Weights of a small GPT-style language model, trained from scratch on English Wikipedia.
Size: 24 layers, width 640.
Architecture: LayerNorm before each block, learned positions, tied embeddings.
Training: a variant of Muon for these matrices, 923M tokens, 7042 steps.
MLP neurons of a small language model. Each row is named by its layer, matrix (down: output weights) and neuron, and shows model dimensions 464-559. Each number is 500 + 50 x the weight over its row's rms, rounded and kept within 0 to 999. Numbers have three digits each.
After each neuron's rows, "fires before" lists the tokens most often just after its 100 highest values on Wikipedia text that the model never trained on.

L2.down413:526542558430436573479398576512496497486507478491504485527492486532459456543505614525547493444550443519465457505579477528502589541582530521440501497516552620515442555475546450468585477600496508623480517525532497474481435458485500512437459489460521519397561459405392538540509468634496503451
fires before: " |", " of", "SA", ";"

L2.down1068:518510429506480482455490497406514438530475436453576473497576547464458510493520506480477403448485471558452673487550591436443502520547462403503510403612493506466504561572441490554507519540526567518493565487426513539554450498430549422458541403544523542526560488501443531515462468513467558464
fires before: " ", ",", "19", "20"

L2.down8:498425514497426495472437607467520536538480566493463467466381412580575354497513543553448461502419532518378428559546520521564495532524480468452480510494525463495446500466476432551591502493498528523523464482457495461512464502534521523549515503488507533518514483454506502535505397469570485468
fires before: " |", ":", " ", "):", " from", "\n"

L2.down1857:510544425450445538567532421448532414511495528470459490470537585551440479428455442572447520555496486508581461503386503489470474517453488579527438498510556557434472386486537377466521449511505454487456433524505475433467497512562569507498496450529549491397548445476491555570567520590447469460
fires before: " ", " /", ":", ","

L2.down472:525461503452499473512490504592512482398519526478538496513550526500527420492518499567514453484501480512462587508530422527464574444581394534516486478572423489533498473466488452511517544467513437466452460459527520429571530432455521569452519485428503530470510478480518505491515559499477549482
fires before: " |", ")"

L2.down2223:529454551496466359516489517598521544511479429546584475527441363545461519562382522459440396448505487519439470473563453435534473549450487510485528543460527469423482520444502497574548463428521552448493460474503552494505597461469663472518519557387482481538490477593451534480483501439589509555
fires before: "′", "°", ":", "″E", "."

L2.down621:497437500471461454501524600459460510497547504551546443566522448545530459414453496502474504407398350403491501421496476573460543502561502487506548457465515502533488486496457576533511492590562464443526449546557505502512458442453498574525465471501484553452451505353527484593507497444557500494
fires before: " |", ":", "–", ")", ";", " –"

L2.down1385:526469526508550519555543457515558422462401474519593470488581596427496494461489467552459472531451468552504443489567669491381448520500475481499523421424511505478536483479489461497456480514489508495594533529480498484446528442513535508549538479497476571544538453482598519505548480436614488509
fires before: " ", " of"

L2.down1345:515554464514476541489578484510522422449478520590393416452447460415456366447637563580462513448549571537398423493537509503502521474488388514472556411459499583545530472546502472518543443486449588511535490622478544437490494491518546492609547442432482452449511545418505577510617497613580456515
fires before: " |", ";", " |\n"

L2.down1508:570592458403563626441500589484587497502519534482578485476454511550501565466488534499564510462533474565416513444567387546453500393582487520532482578599474502509463470406485465577477421512466491592420471481467498413464476496488634454552526482504491524498435585502504549505502500499497588530
fires before: "|", " |", ":", "-"

L2.down297:516459530546568393583478531427492565571582597504446505470456516429491430515524456461437433495439475521452569446502441549492441480468527470529476438417544489572532425588481524434504428563480543407568490520542516484519394601493612551575436419510393484550512501546497493496507418597502476531
fires before: " ", "|", " -", " Pop", " Yak", " %"

L2.down2403:433475497514491449465460455580552550494365551574464492494458452501464504549586527528428492508478443465482516516573409491497529563566527438520399483498441536467483505495442525548562514494525534543570481477480574447547510503480469567561506518513546576428503501407503503446590538478492448489
fires before: " |", " |\n", " GF", " GA", " GD", ";"

L2.down1879:570457491559505513463418425500576571520474481484437477545469395505532408512504478584463475506549505467518645463519507555491441541545565459518460486478519551481386580560549450493534535633545527502423494584452592618515541547468470474414483540505501531377650510482517594494530552429555457507
fires before: " |", ":", " votes", " (", "\n", ")"

L2.down64:580492505367466469540510444523562453544478524539534522522464437467476458435513522580531498507590573470509454468506428463431502529481434485585524428500587559476507454506560572495605433533467498498526397537481513513458553490546513605529530419483556600504532478484612469524451424518603497506
fires before: " of", ":", " in", ",", "):"

L2.down694:489509508671410516418518529445527443559537445568465582541507476488517505564595591507498573566551594475561468484431445551579506410520420534463512557529509591521478436390547527517434492445506458496556415378549551550509638603479558541475551445602474517603396446546481533442548515475505527476
fires before: ".", ".D"

L2.down1567:453529476557501433563490465463472421525497453462515499441510389544515531481437569490379434403465424566391564471451514524522499481469517517576435382555523482477483519525574608493516420534514532523475547509439548453454491419461523452519409441496533504511507495394442541565479449467500604477
fires before: " ", ","

L2.down2285:559532503632483493573483538522500498553477478463580483475535551470553490485489571584403428446521486442554401413532454493515479488481428424504573575568495469530614436416514473555549556530558465588528412482468488503539443564558564474532457486505629495499434482545469482559577473499547484520
fires before: " |", ":"

L2.down159:474473540470443581588582495457530537499398448499546457527451567480477415481524518572469530492482541593422492459516519499439390522469544545467484482435471535525420469485535553404579461472458418425473557465477545441494445394454519426485567529557543526435495448472446550524486429512530488433
fires before: " ", " —;", " |", " |\n", " vocals"

L2.down2162:455491459414462481461536498547535503558475521473554549568560557504492449489472437519509451496585473484472495519429422455531530459505490423548492492516516573623488547593535504417531597480484432513490510472431404521482598485428487458474493589458468520485543409575469474474481446498548537496
fires before: " |", "–", ",", " |\n", " ", " of"

L2.down96:495482545498454520553497391494364514498488447516486584538540498484496484413457475514452481477446471473399464638521504496500544518439490487441444547438527484527478573552491513527501523457428508488540575470458471516492483455512519512475577570496497534527503455399552630529510471471555509433
fires before: " of", ",", "on", "oj"

L2.down1842:572476505499520547449439514536504519565363567492517566461491515492479528557489483547540475551485386512450514518487476484469504495586491471542541531508545501457464534407466425541465546509511541432513395436490519462525548495453610571506506616538438495463531542417368540446439521568464582475
fires before: ")", "/s", "0", "{d", "}", " mi"

L2.down733:536441523588540524498539523416458512485498633524457517434518522593471449442608435474495496391554580552543506475480542566505499563585507508492489462558446496409504370522537465502553493554511461478447459494537471365581484557571457471459460413493497397534541497452514536479618507594480481570
fires before: " ", ":", "-", " by"

L2.down1891:535472432487482506442526487502570464544541432492539424525520443510547531573451505526523495449511511426528539558548517468457504459545648435453520502436525505525477513453423447564495563533437506468445502479416518490546447475484410498539449539558459518406506451497484519519410516534520470417
fires before: " in", " to", " by", " on", " /", " a"

L2.down1621:481413501496393507497537579424507458461491501506484580558495525460498472559500500550456452521618496497439599519535524455469530509517506600415531568530546474508441493456492418513447466526547485519529524489504366533491486561443405502470482413492422579503548512499512457417435492531465490484
fires before: "|", "-", " ", "=="

L2.down260:569595596474492393572563448542497398503478520496419502504543470530554537461455493393431451535486511547565458438508479480504541436451473484493489440447515506485496519499538568607397499461470379481583504596493467593484473425562481468462496557565523493468445386413443472497497599505429437466
fires before: "|", " school"

L2.down1504:485388491494559442457529509536653477465462496567407550443511459471531558509505448447405504539553466442508409606561495562437523483467523556569455560550456461508555568580536489458536400461505532527528497510458477479519445449406423427502456424560554430504552495443459525487521523473485530532
fires before: " ", " —", ".\n\n"

L2.down408:548462616557533515435501615455545566600447531478479407536522467498501559461483500491506467478512486480437471504436412534510485450490525542579463560483485507515475495501640487572524578471554466474533477603454430522486494570547551514447425599508546428488493460468466529548501591533534541530
fires before: "|", " |", " |\n", ":"

L2.down89:563451495519628501487457504487494465464524389564506508459564428525564456469319394485483446510493500469513521449484430503358505549513486558472479464440513436440456457555474447488499551622414406512587412508433572561557588528529472550462404642519473543515500457521512553404549549537478503543
fires before: "|", ":", " Loss", "\n", " "

L2.down2476:454550455522505520474533472520517476566464564379538461461608451510432548543469482532345536437546502510563461554453485554565570460478488484442422529531463469437520442504546449424554555461476495531502504521421514537440472435496448490527445454416424513496490490486405508455501523538539483498
fires before: " |", " |\n", " ", "0", ".m", "1"

L2.down2530:501475522548536514409465584531541512574430450477481503467511455430441533438523531425509422529496520561513522563455471452488526500456558514469503481459540362500540506425447395449444500446404500494494629394382525481477442581501488475464552492472391505490501563599551500530508472509460560392
fires before: " ", " of", "==\n", "″N", ");"

L2.down1457:491507499434539463410537441485470521506521517591528469513555487484449565448495507485493508430499535493451481593514586579454616536477486440568498531557546543550530517545436464481556537473533534539563422519535503516601555521479466447535506428616375535611476464526629438483498584493553473549
fires before: " in", " to", " |\n", " and", " on", " by"